From a checkpoint of a small transformer trained on Wikipedia.
Architecture: no biases in attention or MLP, untied embeddings.
MLP neurons of a small language model. Each row is named by its layer, matrix (gate and up: input weights; down: output weights) and neuron, and shows model dimensions 144-239. Each number is 128 + 32 x the weight over its row's rms, rounded and kept within 0 to 255. A neuron's up and down rows have the sign that makes its largest values positive.
Before each neuron's rows, "fires on" lists the tokens most often at its 100 highest values on Wikipedia text that the model never trained on; "fires before" lists the tokens most often just after its 100 highest values on Wikipedia text that the model never trained on. A number after a token or word is its count.

fires on: "=" 94, ":" 6
fires before: "=" 93, " www" 4
L7.gate659 [130 141 140 200 115 100 166 100 126 118 117 130 137 141  77 130 165 129 151 120 143 152 165 147  87 111 145 171  67  90  81 148 140 192 148 122 147 104 147  62 148 152 103 103 135 132 203 153 122 180  80 176  97  94 160 106 160 174 152 136  81  95 182 149 128  65  63  88 131 126 124 100 113 135 124  58  69 159 113  85  85 118 152  83 136 121 145 182 142  99 166 158 129 101 159  77]
L7.up659 [100 137 220 190 107 141 153 106 127 132 149  78 167 142  69  81 136 106 163  97 159 119 101 108 120 118  99 177  63 104  91 191  87 134 156 158  99 118 145  95 143 137  99 130  72 112 105 164 141 143 111 123 146 109 115 110 177 108 103 115 109  99 177 132 140  51  84  49 127 126 111 132 114 177  79 120 121 197 125 156  84 131  94 146 130 133 165 156 131  81 146  78 100  85 149 135]
L7.down659 [ 92 115 147  42 153 121 108 156 106 108 155  87 117 105  96  91 138 168 139 107 129 158  96 110 122 114 149 113 159 144 125 147 128  52 150 142 162 155 117 120 145  83 119 106 153 149 106  80 168 117 144  84 104 147 155 125 118 105 141 108 103 129  94 156 171 175 132 115 132 169 105 172 137 148 152 150 112 136 104 123 141 149 100 142 170 153 105  89 141 139  61  84   3 135  94 131]

fires on: "=" 100
fires before: "=" 100
L7.gate840 [154 125 169  95 144 178 108 164 103 127 173 126 102 194  94 125 104 165 139 107 174 125 124 155 113 145 112 155 112  89 138 119 104 106 138 157 135 146 109 125 176 101 110 128 101 166 112  68 141 158 168 142 103 143 130 190 122  99 123 123  40  57 142 178 115 105  65 101 119 134 155 107 114 137 122  98 166 134 191 122 121 126 182 120 154 171  91 196 149 113 131 100 135  88 151  57]
L7.up840 [112 173 185  62 166 171  78 175 117 145 165 126 125 174 143 122 122 137 177 114 123 117 115 130 113 167  96 168 111  91 139 122 103  94  95 155 154 134 155 184 110  81  82 151 116 150  89 118 123 149  92 104 127  90 107 144 114  85  93 103 125  92 158 135 108  76 129  97 124 158 150 139 127 164  94 125 193 135 156 176 116  94 156 126 104 128 143 156 140 165 174 155 119  86 132  94]
L7.down840 [120  92 100 127 138 116 135 113 148 140 132 100 155  88 177 108 146 116 139 142  98 136 168 142 117 102 109 114 143 131 157  75 144 152 141 145 172  93 144 124  94 164 105 129 106 104 183 162 100 139  96 152 169 140 115  75 123  92 150 111 163 147 107 128 131 121 162 121 118 156 100 105 138 124 120 137 104 129 118 147 130 118  89 114 120 124 137 136 117 130 109 159   0 137 124 154]

fires on: " —" 36, " his" 14, " at" 5, "0" 5, "3" 4, " of" 4
fires before: ";" 34, ")" 9, " (" 9, " |" 6
L5.gate547 [ 71 153  95 147 156 123 179 135 100 170 144 156 140  96 135 122 174 101 155 121 117 130 120 187  95 173 167 123 141 118 170 100 115 139  93 129 141 172 142 121 123 125 116 136 146 119 141 175 110 143 118  95 105 117 122 116 102  93 104 123 179 200 147 109 141 150 167 167 164 156 125  86 149 161  77 150 113 188 110 121 173 123 224 184 127 189  90  82 129 146 109 113 118 134 111 126]
L5.up547 [ 64 168 116 151 147 117 136 117 170 141 179 143 145 129 107 127 124 168 141  90 172 154  98 154 117 122 182 129 111 134 171 117 146 135  93  96 155 197  64 139 147  70  82 131 156 197 173 187  64 114  95  90 119 133 141  67 145  92 168 125 175 136  77 168 157 119 194 184 151 113 119 113 172 154 107 151 110 139 109 149 177 129 197 143 114 166 130 103 152 154 114  85 119 161 143 169]
L5.down547 [213  52 161 129 119 141 102 149 106 127  77  73 135 141 127 145 137 108 140 164 136  95 113 108 127  95  98 141 140 130  91 130 150 140 141 172 135  56 155 159 118 142 145 100 105 107 123  79 156  90 157 154 165 161 155 144 105 205 158  93  95  93 156 118 114 104 100 109  82 124 128 168  91 155 184 126 125  64 143 104  88 100  86  73 146  65 100 170 106 132 136 180  57 105 122 144]

fires on: "\n " 33, "\n" 24, "\n\n" 19, "ices" 8, " people" 4
fires before: "-" 29, " -" 25
L5.gate206 [171  68 123 140 148 136 109  95 112 134  85 126  99  97 127 139 163 130  65 136  95 133 150 138 113 135  82 163 131 188 102 133 138  62 107 126 124 156  37 101 128 131 146 101 178 134 139 139 115 155  93 204 195 187 109  90 123 131 142 110 165  82 139 130  89  96 123  91 171  75  86 100 188  93 135 148  83  68 133 130 161 176 100 105 138  95  95 132  73  97 104 127 144 122 143 165]
L5.up206 [184  84 130 138 135 101  56 111 138 146 107 187 157  97 169 116 125 126 161 143  98  75 137 138  96 118  95 138 100  72 156 137 137 174 127 174  43  79 141 143 129 168 120  97 122 151 197 158  87 128 103 135 163 118 143 123 118 101  85 102 139 109 119 159  79 132 107  68 101 108 124  95 193 138 136 176  91 116 168 169 155  95 131 120 166 132 136 155 152  95 109 141 148  85 116 102]
L5.down206 [120  92 109 193 165 172  73  86 150 103 146 114 141 101 128 169 124 137  96 173 169 127 110 157 127 114 143 133 136  81  99 149  77  82 101 139 105 108 149 138 118 129 137  85 175 159  82 174 122 134 151 146 110 127  95 107 149 122 161 154 142 120 113 167 132 118 124 103  92 115  84 117 149 153 114 129  52 135 132 208 147  92 127 114 118  88  97 146 110  78 105 117  67 143  96 118]

fires on: "-" 36, "|" 16, "}" 7, "(" 5, "[" 5
fires before: "|" 34, "-" 17, ")" 7, "fr" 5
L7.gate489 [151 144 117 134 190 119 144 128 133 156 114 156 121 166  99 180 144 106 214  64 139  86 113 146 131 212 116 132  74  70 103 118 120 103 135 160 142 131 166 113 117 109  68 160 161 137 166  96 165 106  92 121 149 191  85 160 108 141 172 171 163 148 106 113 104 141 138 167  72 136 139 145 146 135 145  98 139 190 105  88  68 131 121 152 166 105  88 107  93 100 127 109 168  99 136 123]
L7.up489 [136 127 113 140 117 114 145 171 162 142 111 123  93 231 104 122 136 124 138 154 156 116  77 132 138 121 106 123 134 112 134 171  63 109 103 146 166 104  99  88  88 125 157 170 183 126  89 120 156 142 144 220 147 135 132 181 107 132 113 129 155 145 187 162 202 143 161  96 163  80 126  75 122 165 109 122 126 146 121  60 118 194  97 151 135 169 168 144 139 136 123  91 115 131 123 128]
L7.down489 [155 139 124 129 135 163 118 147 151  85 145 140  98 120 174 138 117  78 110 130 105 129 104 119 149  64 104 119 142 113 194 116 134 200 124  97 115 153 137 115  98 122  70 166 153 137  87 156 166 130 132  94 150 142 150 130 117 207  68 173 130 175 118 103 184 163 114  87 163 135 161 139  75 136 102 159 192 126 148 133 175 162 178  84  84  84 140 139 124 114 139 141 174 152  86 142]

fires on: "." 42, "\n" 34, "\n\n" 24
fires before: "\n\n" 21, "|" 21, "=" 14, " He" 12, "-" 11
L5.gate964 [ 92 112 150 106 160 138 149 133  80 113  77  82 104 135  86 131 169 120 107 132 132 184 105  93  67 152 107 165 156 129  78 130 143  95 132 138  62 117 101 141 116  89 126  89 125 113 102 128 105 101 155 120 130 196 112  96 122 120 158 217 167  98 179 120 153  77 122 137 120  79  63 101 108  95 113  88 108 120 165 143 160 154 136  97 195  78 140 123 149  70  94  91  84 136 132 131]
L5.up964 [111  98 143 136 149 190 155 136  89 100 100 123  59  83 183 153 122 124 106  74 179 138 132 150 139 111  74 185 151 140 165 136 206 154 185 100  99 146 161 142 125 117 134 116 155 107 134 116 130 153 159 113  61  79 134 109 161 129 102 133 155 151 128 155 128 140 142 128 144 138 137 119 114 164 113 169 133 135 165 102 154  93 139 137 176 200  71 131 154 180 148 168 115  95  49 100]
L5.down964 [133 146 153 162 149 130 100 117 125 148  34 122 115 132  86 123  98  78 126 134 119 137 106 130  78  98 152 106 104 128  95 105 132 118  48  79 103 178 154 141 120 127 122 106 132 111 166  95 131 125 122 133 155 204 115 134 161 124 184 118  99 165 142 118 183 125  96 127 144 145 103 120 116 156 117 145  67 137  74  99  99 130 134 139 170 116 107 184  97  76 101 108  55 109 167  96]

fires on: "-" 96
fires before: "-" 97
L6.gate370 [115 104  90 136 116 119 123 125 138 129 108 112  89 155 146  94 120  63 141 131 234 115 163 143 140 105 133 119 110 156 180 108 185 128 144 109  43 163 141 140 173  94 105  99 147 163 216 135  90 148 179 154 129 106  80 125 104 115 156 152 131  67 118 178 169 164 124 111  86 120 180 134  91 195 158  86  95 112 106 161 119  88 190  99 129 156 120 140  83 101 138 189 172 125 155 155]
L6.up370 [147 128 140 150 124  85 111 145 128  82 144  95 183 137  78 119 197  94 132 149  94 115  84 113  82  89 157 135 138  92 107 129 115 155 150 151 161  88 166 136 133  72 143 140 146 171 181 104  64 144 147 137 116 123 105 104 104 128 159 160 100  88 102 135 135 155 114 110 131 121 110 147 122 132 180  92 164 142 146 137 158 114 186 129 113 226 112 140 115  91 115 187 132 149 212 198]
L6.down370 [111 173 157 102 105 118 140 140 138 175 166 133 131 149 100 149 107  96 153  90 112 145 169 125 113 137 121 192 108 152 104 119 162 153 181 135 139  86 194 156  41 150 156 121 147 121 137 150 140 109 160 139 112 120 127 131  62 100 105 154  78 112 104 111 169  87 140 162 109  91 204 125 116 118 177  99  77  87 180 109  71  99 150 139 144 203 105 158 111  87  72 196 150 153 102 134]

fires on: "\n" 72, "L" 6, "-" 4, " Notes" 4
fires before: "|" 57, "\"" 11, " |" 5, ";" 4, " Champions" 4
L6.gate888 [159 126 177 145 160 157 103 142 111 117  78 152 140 146 179 102 161  90 162  93 147 184 135 142 132  72 109 145 110 154 174 125 159 109 115 152 103 122 125 105 230 113 139 186 150 177 115 185 156 134 150 168  75 138  80 142 109 137 144 183 120 113 131 123 116 183 114 154 138  55 113 128 135 123 100 159  91 137  82 194 129 106 151 139 140 170 194 131  65 164 194 145 150 181 186 147]
L6.up888 [106 129 131 140 190 162 141 121 142 144 159 150  96 135 218 104 209 123 166 126 105  90 124  76 146 101 134 152 160 160 148  73 158 102 147 184 145 128 175 152  87 101  89  53 131 124 178  83  63 189 162 151 131 150 185 137 130 144  96 134  96  78 124 126 116 112 112 140 151  72 102 123 107 137 175 123 171 135 149 130 102  88 143 134 162 115 134 124 172 135 135 191 179 159 124 111]
L6.down888 [129 127  86 129 188 215  97 140  91  76 112 106 123 100 128  73 160 144 171 116 131 104 165 129 164 107  66 157 166 165 166 113 106  69 139 144 154 145 143 105 166 177 143 128 131 151 107 178 139 151 135 191  97 106 125 117 101 116 133 105 158 165 135 130  89 130 122 167 128 113 126 117 133  87  92  68 122 175 145 134 114 136 141 111 135  92 174 181 101 108 121 149 147 187 159 163]

fires on: "=" 100
fires before: "=" 100
L6.gate249 [132 113 116 126 171 130 145 125  99 108 100 124  80 109 189  61 163 112 128 109 188 130  81 132  96 116 108 149 103 102 198 148 173  64 116  96 191 162 125 141 131  81  97 119 113  81 118  93 106 168 124 164 108 119 109 101 149 146 193 167 111 103 130 177 145 151  66 125 131  79 116  78 172 103 126 127  83 144 138 121  55  74 135 100 117 175 123 185 133 199 115 148 143 126 141 119]
L6.up249 [ 98 147 132 162 167  71 181 113 116 132 151 132 143 103  69 128 122  52 144  66 138 143 165 139 140 118  93 109  62 107 115 106 123 185 103 172 116 164 174  93 180 138 125 141  85 133 199 103 163 165 146 177 110  93 139 117 134 129 141 148 132 153  88 188 176 154 160 118 148 118 156 115 138 140 125 123 100 119 173 128 100 113 148 114  78 142 117 194 147 137 121  74 104 132 166 163]
L6.down249 [131 107 108 120 156 114 148 133 134 119 135 161 134 103  84 154 113 127  90  79 165 104 153 158 109  98 125 112 152 148  87 102 134 151 135 130 143 145 127  93 160 193 106 138  75 180 159  74 165 121 102 164  96  79 142 126  94  99 112 124 150 132  68 139 155 120 178 115 162 135 164 156 166 159 145  82  96 156 130 178 135 142 117 123 113 121 143 125 111 124 131  84   0 120 175 140]

fires on: "\n\n" 100
fires before: "=" 44, "Career" 5, "S" 4, "The" 4
L3.gate479 [155 114 124 136 116  40 175  94  62  66  37 139 180 161  75 117 124 133 199 158 154 146 152 113 109 115 128 108 133 181 116  66 103 164 207 123  63  87 118 124  63 130 143  80 146  76 105 117 136 119 125 154 149 153 161 128 167 116 152 172  95 129 166 108 120 104 129 150 197 149 139 165 142 163 127 130 110 121 113 160 152 154  85 107 133 127  86 142 133  98 130 130 163 101 164 102]
L3.up479 [153 119  94 136 149 144  82 134  82 144 166 110 156  63 112 165 132 110 216 144 152 134 102 120  83 143 119 125 228  70 185  93 193 118 105 143 149 149 123 112 151  83  97 150 119 138 131 129  19 135 109 201 143 111 179  99 134 126 117 130 163 137  71 116 130 161 119 146 136  72 112 140 127 109 143 109  82 101 133  94 124 128 130 116 132 128 163 181 146 158  90 146 197 167 179 155]
L3.down479 [125 118  96 150 122  55 194  71  94 120  49 109 149 160 112 118 110 159 141 109 137 141 174 149 155 114 126 114 124 167 102  77 111 168 185 168 102 119 156  83  63 181 185 107 115  87  83 150 163  87 135 145 155 134 128 145 113 127 160 136  55 118 183 133 119 110 114 188 187 213 156 161  91 184 163 138 110 139  70 160 155 178 109 122 154 127  76 157 130 119 132 138 132  96 158 110]

fires on: " |" 43, "=" 13, ")" 13, " can" 9, "|" 7
fires before: "\n" 26, " |" 12, " −" 8, "\n\n" 7, " 4" 5, " be" 5
L8.gate651 [124 124  58 163 108 100  49 138  80 197 118 116  94  58 187 155 128 164 139 139 142 115 130 161 153 163 103 151 140 135 148 133 197 136 137  78 127  97 138 159 230 104  87 137 171 121 126 136 127 150 103 140 112 134  95 217 162 159 100 194 136 119 106 162 149 184 141 149 112 111 129  83 139 117 185  18  82  91 100 129 104 115 172 100 107 184 115 146 101 179 113 159 138  80 114 157]
L8.up651 [137  83  65 114 151  89 153 128  79 136 109 211 126 104 103 131 132 132 136 124 145 185 132  72 100 159  96 131 109  73 131 110 182 130  93 171  85 100 135  48 114 121 121 166 136 145 147 166 108 120 174 138 115 177 168 105 101 154 123 139 137  87 122 113  92 102  68  98 128 134  98 141  96 109  95 123 127  83 106  90 112 149 127 108  79  82 121 132  98 122  88 151 104 130 150 125]
L8.down651 [155 152 159 120 107 134 156 134 136  81 152 121 157 149  74 126 125  98 194 146 134  67 160 145  45 121 146 162 137 120 132 104 191 155 100  87 145 104 154 126  97  97 106 159 127  68 222 142 114 156 127 152 135 176 174 131 117 180 189 110 106 145 122 102  95 127 161 122  95 132 101 111  46 111 118 129 121 147 126 117 133 149  93 123 103  96 102 152  73 138 186 104 155 145 104 132]

fires on: "-" 100
fires before: "-" 100
L5.gate687 [121 147  88 100 141 151  70 160  70 133 143 139 108 122 149 146 133  75 142 128 137 143  76 118 180  85 126  86 174 139 116  70  49 111 157 178  93 185  96 140 145 116 158  59 195 120 147  96 101 154 133 156 138  98  87 124 110 140 132 144  94 113  97 105 141 105 120 176 125 198 155 146 101 132 104  70 138 145 120 171  82  30 183 111 132 181 139 112  93 110 166 109 182 134 136 103]
L5.up687 [ 68 142 126 130 174  91 161  68 182 147  81 136  58 156 109 140 146  86 159 123 183 136 187 118 153 134 128 134 104 103 113 144 137 110  93  76 129 152 132 117 154 201 167 192 147  99 109 110 121 154 135 158 143 151 134 137 116  96 155 127 149 150 168 146 153 161  57 133 125 121  83 150 183 157 158 131 108 108 123 167 143 146 126 127  94 130 134 134 110 113 142  89 111 113 149  60]
L5.down687 [168 163 115 164 101 154 104 163 101  64 129 146 133 235 141 144 125  75 138  81 152 114 115  75 151  66 113 132  87  93 120 137 110 133 108 155 172 140 102 168  92  92 156 165 208  90 123 150  91 100 135 105 142 145 166 134 112 111  92 128  96  75  81 101 172 123 150 192 126 109 181 137  97 128 102 111 114 147 151 145 137  71 159 156 164 194 128 127 176 121 125  94 192 139 128  93]

fires on: "'" 67, "rim" 6, "r" 5, "f" 4
fires before: "s" 59, "an" 7, "a" 6, " |" 4
L6.gate183 [144 111 131 145 151 103 112 170 139 163  94 200 117 145 136  84 111  66 172  89  76 121 161  53 160  68 120 157 122 150 146 121 175  53 129 112 102 108 106 143 108 171  97 124 143 141 119 151  52 111 138 164 131 101 128 134 123 135 164 111 115 120 160 144 165 179 132 139 172  96 126 135  58  93 165  63 171 142 106 132  89 109 105  88 156  90 128 118 204 159 139 143 203 117 129 100]
L6.up183 [ 96 147 138 109 143 145 165 143 153  89 108 120 117 140  62 119 133  73  98 179 139 161 214 106 190 133 144 158 180 103 155 152 162 125 110 103 122 161 120 110 106 107  93  94  99 148 128 133 175 135 133 138 119 130  79 174 121  77 223 128 184 143 148  84 114  79 134 116 135  89  90 154 113 113 105 137 188 130 170 113 172 147  80  95  46 124 126 183 146 154 146 144 144  88 132  94]
L6.down183 [ 78 102 138  95 154 176 146  74 144 163 111 173 144 115 157  96 134 102 136 186 102  76 108 140 129 123  91  74 138 113 157 195  96 137 165 156 122 110 129 119 182 112 130 118  93 137 124 138 135  69 109 141  95 145 133 166  87 142 152 160 136 179  91 116 114 138 165 108  94 105 121 120 161 110 111  63 138 118 198 160 108 151  87 178  56 122 111 127 136 159 118 113  67 140 167 136]

fires on: "-" 77, "w" 5, "hen" 4
fires before: "|" 77, "si" 4
L7.gate700 [ 89 118 103 150 142 153 128 177 161 140 114 203  85 114  89 103 118 150 141 121 161  91 171 110 158 145  84 185 123 138 186 100 163 160 107 141 134 101  84 123 137  98 106 131  98 115 144 104 134 221 103 183 165 131 105 178 164  99 120 118 113 112 100 166 118 166 126 125 131 112 141 188  90 153 113  69 124 178 167 116 147  62 133  66 166 126 124 155 160 140 163 183 137 117 185  79]
L7.up700 [104  51  93 198 168 130 137  90 159 212 148 113  94 121 193 158  84  91 141 115  80 125 179 122 111 159 102  50 147 153 121 168 110 109 164 186 111 141 104 104  95  74 144 175  95 162 130  78 142  67 146 103 130 117 141  88 124 104 110 137 145 198 102  87 127 164 165 210 113 113 138 148 124 155 183 162 133  75  59  98 138 110 157 164 112 126 116 129 162 104 106 145 131 149 136 124]
L7.down700 [117 135  82  96 145 156 124 108 152 104 123 179 123 128 151  99 134  91 156 144 101 120 185 123 141 120 102 137 140 131 165 128 190 151 146 113 101 108 143 180  99 109 166 121 147 136 124 132 146 132 106 152 148 188 116 165 127 153 160 103 185 169  88 121  81 137 157 122 129 146  95 148 140 169 121 124 136  97 132 159 165 133 101  58 155  43 103 136 122 124 122 111 244 141  93  57]

fires on: "=" 100
fires before: "=" 100
L7.gate630 [167 115  83 136 185 116 120 132  90 102 126 166 210 152  93 119 155 160 134 154 143 104 142 136 149 114 138 193  67 114 189 137 148 181 113 145 156 149  86 132 155 131 110 130 105 149 205 111 148 110  71 200 159  80 172 173 173 144  97 120  59 136 108 182 119 144 150 106 117 102 162 123 108 142  66 133 122 173 146 157 140  89 130 160 119 198 147 158 171 138 143 195  81 107 146  93]
L7.up630 [118 145 136 101 150 173 155 152 104  98 193  73 124 125 154 105 187 169  92 159 151 137 105  87 154 100 132 111 156 130 162 138 165 163 105 108 154 109 172 145 118  97 155  89  92 123 117 134 104 214 151 113 128 146 106 172 152  88 105 109 125 150 149 138 131 124  88 153 176 124 143 129 156 108 110 142 170 172 161 160 151 117 131 159 170 139 199 115 152 168 169 158 119 102 147 145]
L7.down630 [107 147 105 157 102  88 156  92 138 135 122 189 150 142 152 172 132 139 137  78 110  93 148 153 168 121  84 168 107 144 150 151 122 113 119 125 114 103  92  97 174 134  90 159 146 124 129 140 110  84 138 150  95 146 141 124  97 137 126 104  95 175 101 142 130 155 109 109 100 144 121 106 130 130 113  72 138 133 140  89 125  51 147 118 114 138 113 131 155 164 146 151   0 172 134 179]

fires on: " |" 70, "d" 9, "and" 6, "gu" 5, "nd" 4
fires before: " 0" 43, "\n" 9, " 2" 6, "ras" 6, " 1" 6, "el" 5
L6.gate838 [116 118  91 112  85 102 137  95 112 122  76 175 143 162 139 121 117 125 152  89  96  71 139 152 140 137 111 116 161 168 169 122 189 139 103 112 120 133 117  93 184 112 117 128 112 159 203 149 131 197 115 198  69 117  98 102  97 169  91  86  89 131  89 133 160 156 156 106 121 115 113 107 107 173 132 117 122 122 136  83 114  93 158 153 129 136  64 219 171  58 167 148 128 115 113 133]
L6.up838 [ 93 152 189 116 165 118  78 103 226 117 152 132 103  90 221 125  97 120 144 133 116 129 128 100  85 134 125 133 173 121  94 174 107 167 145  98  84 167  77 132 116 120 133 123 144 109 141 146 130  71 162 134 142 119 153 142  72 137  94 126  82 119  71  52 154 124 128 146 143 109 134 113 151 124 194 128 136  64 130 103 156 154 153  71 199 166 100  94 143 158 105 150 157 116 161 117]
L6.down838 [ 94 140 148 153 134 142  97 102 173 108 145 155  92 175 176 118  99 119 100 122 110 127 153 131 122 129 194 185 138 142 109 115 131 112 126 161 119 175  97 111  96 115  93 202 156 160 132 158 127 108 126  99 147 106 134  96  95 124 115 116 126 112 139 100 129 165 219 115 162  84 155 116 128 125 204 148 138  21 166 108 208 167 127 120 111 117 111 123 138 168 103 116 199 125 165 100]

fires on: "-" 53, "s" 18, "." 13
fires before: "-" 52, ")" 10, "6" 4, " |" 4
L5.gate1001 [ 69 119 124 177 146 139 105 176 128 107 107 158 159 119 149 105 198  84 171 135  93 142 185 124 131 137 198 173  91 208 147 103  94 129 133 152 142 138 106  85 109 132 109 107 197 161 161  76 127 164 118 136 143  71  95 124  81 126 143 144 146 128 184 140 118 103  92  85 139  85 136 164 131  89 128  98  57  99 146 138 101  34 137  92 144 122 171 106  85 115 159  98 189 139 117 127]
L5.up1001 [118  90 168 124 142 122 128 156 122 139 131 145 139 163 146 109 185  89 152 138 128 120 137  96 119 115 138 149 143 106 175 155 138 116  98 106 108 120 121 112 166  97 162 116 154 134 148 168 129 131 180 128 132 137  50 108  64 148 135 124 161 127 107 156 112 150 157 185 107 128  83  93 113 158 129 168 120 118 138 153 136 206 171 143  75 117 103 184 132 127 133 139 101 171  74 130]
L5.down1001 [127 126 171  73 161 137 115 129 155 114 149 133 121 139  98 102 158  73  51 110  81 147  99 138  76  98 124  82 191 145 153 207 110 132 102 158  80  59 149 199 138  86 123 137 158  97  72 184 151 112 214 149 156  96 130 131 104 120 142 102 132 130 139 142  87 135 147 191 136  84 145 121 123 168 136 151 124 131  79 119 109 176 152 139 118  94 121 124 149 104  83 166 136 116  68 119]

fires on: " |" 34, "\n" 21, " [" 11, " (" 10, " appearances" 4
fires before: "\n" 29, "-" 19, " 3" 4
L5.gate326 [139  98 151 140 102  95 134 142 164 118 105 136 133  74 144 151 199 116 172  94 144 158  96 122 115 166  64 131  70  73 176 115 128 165  99 142 118 157 128 146 182 136  83 115 155  91 168 132 173 132 129 175 150  74  88 166 114 127 153 147 143 171 122 183 133 150 124 115 215  91  89  75 143  74 161 104 117 127 129 194 121  83 174 126 205 133 113 135  89 141 178 182 113 158 193 125]
L5.up326 [168 120 149  84 128 130  94 142 116 208 122 132 179 161  71 185 180 102 153 105 135 106 106 107  74 129  84 151 134 135  92 143 110 142 121 154  97 120 146 136 151 155 126  99 133  66 111 178 136 135 113 181 129  91 106  90 155 115  79 180 130 147 183 147 150 112 135 149 163 126 133 100 153 145 196  86  74 115 120 164 148 155  88  97 108 122 128 134 129 155  91 183 124 119 170 119]
L5.down326 [149 147 137 114 108 124 120  89 137 218 118 134 165 118 114 183 137 135 141 120  78 107 102 125 121 142 142 169 144 122 171 167 143 127 172 176  92  79 155 147 116 123 119  71 103  83 131 205  88 155 101 109 107 105 118 181 115 131 170 137 122 214 157 133  99 122 117 158 133 127  90 161 163 200 141 133 101  93 159 147 109 139  53 118 109 109 107 103 162 113 129 178 135 120 110 126]

fires on: "-" 100
fires before: "-" 100
L6.gate478 [ 45 101  87 146 171 194 130 130 128 147 131 137  51 144 165 115 173  50 170 150 137 144 116 116  65  95 131  78 166  97 133 194 131 108 112  64 122 161 152 129 128 169 103 138 119 146 185 165  62 149 161 111 142 123 145  96 109 162 133 163 108 139 109 179 149 196 115 120 186 108 139 103 159 139 175 119 120 117 123 107 131 141 184 111 121 125 127 126 125  93 136 112 196 139 182 107]
L6.up478 [131 159  77 153 154 119 110 105 111 136 118 163 142 153 142 134 176  68  69 113 143 138 136 148 101  86 159  57 137 124  96 109 162 152 109 110 171 133  99 159 142  93 100 164 145 145 127 107 137 132 153 126 150 107 120  98 102 153 126 114 154 158 134  69 143 148  91 145 175 166  75 130 157 165 144 126 125  77 100 142 152 130 119 177  80 110 134 187 153 121 123 202 127 125 149  41]
L6.down478 [ 96 111  68 132  85 121 125 168 166 169 169 101 127 193 102  91 168 141 105  79  73 110 154 139 127 156 164 118 132 107 109 114 158 106 136  75  83 161 150 117 169  92 119 175 147 145 123  78 110 157 156 149 172 150 156  95 152 123 106 106 132 100 123  91 150 126  98  99 143 152 139 143 155 186 119 141 129 104 130 101 162 131 197  89 152 119  46 122 132  61  74 175 103 163 143  68]

fires on: "\n" 40, " —" 10, "0" 5, "/" 4, "  " 4, "ti" 4
fires before: "|" 42, " |" 8, ";" 5, "a" 4
L7.gate374 [136 115  91 112 130 110 107  48 125 168 138 187 128 127 139 168 124 155  92 164 152  81 178 142 100 158 166 105 108 149 137 138 153 119 121  83 138 108 182 177 178 140 127 111 112 153 116 128  83 184 161 145 156 189 124  83 198 184  97 118 145 134 123  95 101 140 136 141  85 160 179 135 162 128 106 137 143  93  83 102 168  92 161 181 111 109  91 114 159 142 159 105 120 102  92 140]
L7.up374 [129  86 167 171 103  92 179 120 151 152 105 132 176  81  79  84 136 222  97 133 157  89 154 122 118 125 129 160  75 146 107 140 133 103 137 178 184  66  98 145  92 123  94 119 142 159 179 123  98 103 133 109 154 116 146 110 123 137 108 131 105 142 122 161 139 128 138  86 151 136 104 151 110 122 124  85 108 180 139 146 154 156 130  68 127 180 154 176 132 109  67 110 111 175 169 164]
L7.down374 [208 137 152 126 119 171 160 180 113 142 128 112 117 122 105 141 116 119 139 108 108 135 112 137 146 121 119  98 146 141 113 189 151 103 113 105 100  93 111 115 123  54  68 130 172 113 184 162 144 125 168 164 137 118 119 117 131  78 176 119 114 136 142 108 132  76 122 114 126  93 156 114  82 160 149 157 139 124 127 148 121 122 131 125 147 146 121 156 116 111 181 160  57 193 132 175]

fires on: "=" 100
fires before: "=" 92
L3.gate637 [102 133 178  98  97 119  84 121  32 136 146 152 116 133  78 111 158  97 113 120 110  92 162  98 168 102 144 154 125 102 153 138  89 185 121 124  86  86 101 130 165 174 191 152  98  77 147 133 141 126 176 152 101 131 147 122 133 138 148 121  78  95 137 108 127 118 120 131 155 178  91 106 103 186 114 113 131 174 109 131 101 157 125 165 130 135 159 153  99  86 112 121 151 118 133 128]
L3.up637 [105  80  83 158 155 115 131 103 105 133  80 138 142 129  98 186  51 132 142 106 133 145 153  97 102 138 109 195 125 139 154 104 145 121 134 142 112  95 105  75 134 147  65  87 127 171  98 155 135 123 173 123 131 135 153 167 111 126 149 186 119 102 122 136  76 157  63  74 170 119 144 124 157 107 151 154 141 151  89 110 216 125 161 147 140  91  91 173 100  79 123 200 181  90 141  98]
L3.down637 [127 144 163  95 127 105  78  86  27 123 102  78 165 134 100 124 162 130 139  95 147  96 143 113 123 100 134 137 116 106 108 132  98 174 152 182  98 100 102 116 137 148 160 132 105  47 128  93 118 130 178 128  87 167 154 127 123 183 161 120 108 174 115  90 149 154 126 148 176 166 105 135  89 206 124  97 128 120  82 118 122 203 138 127 140 132 140 100  88  63 125 130 155 124 137 134]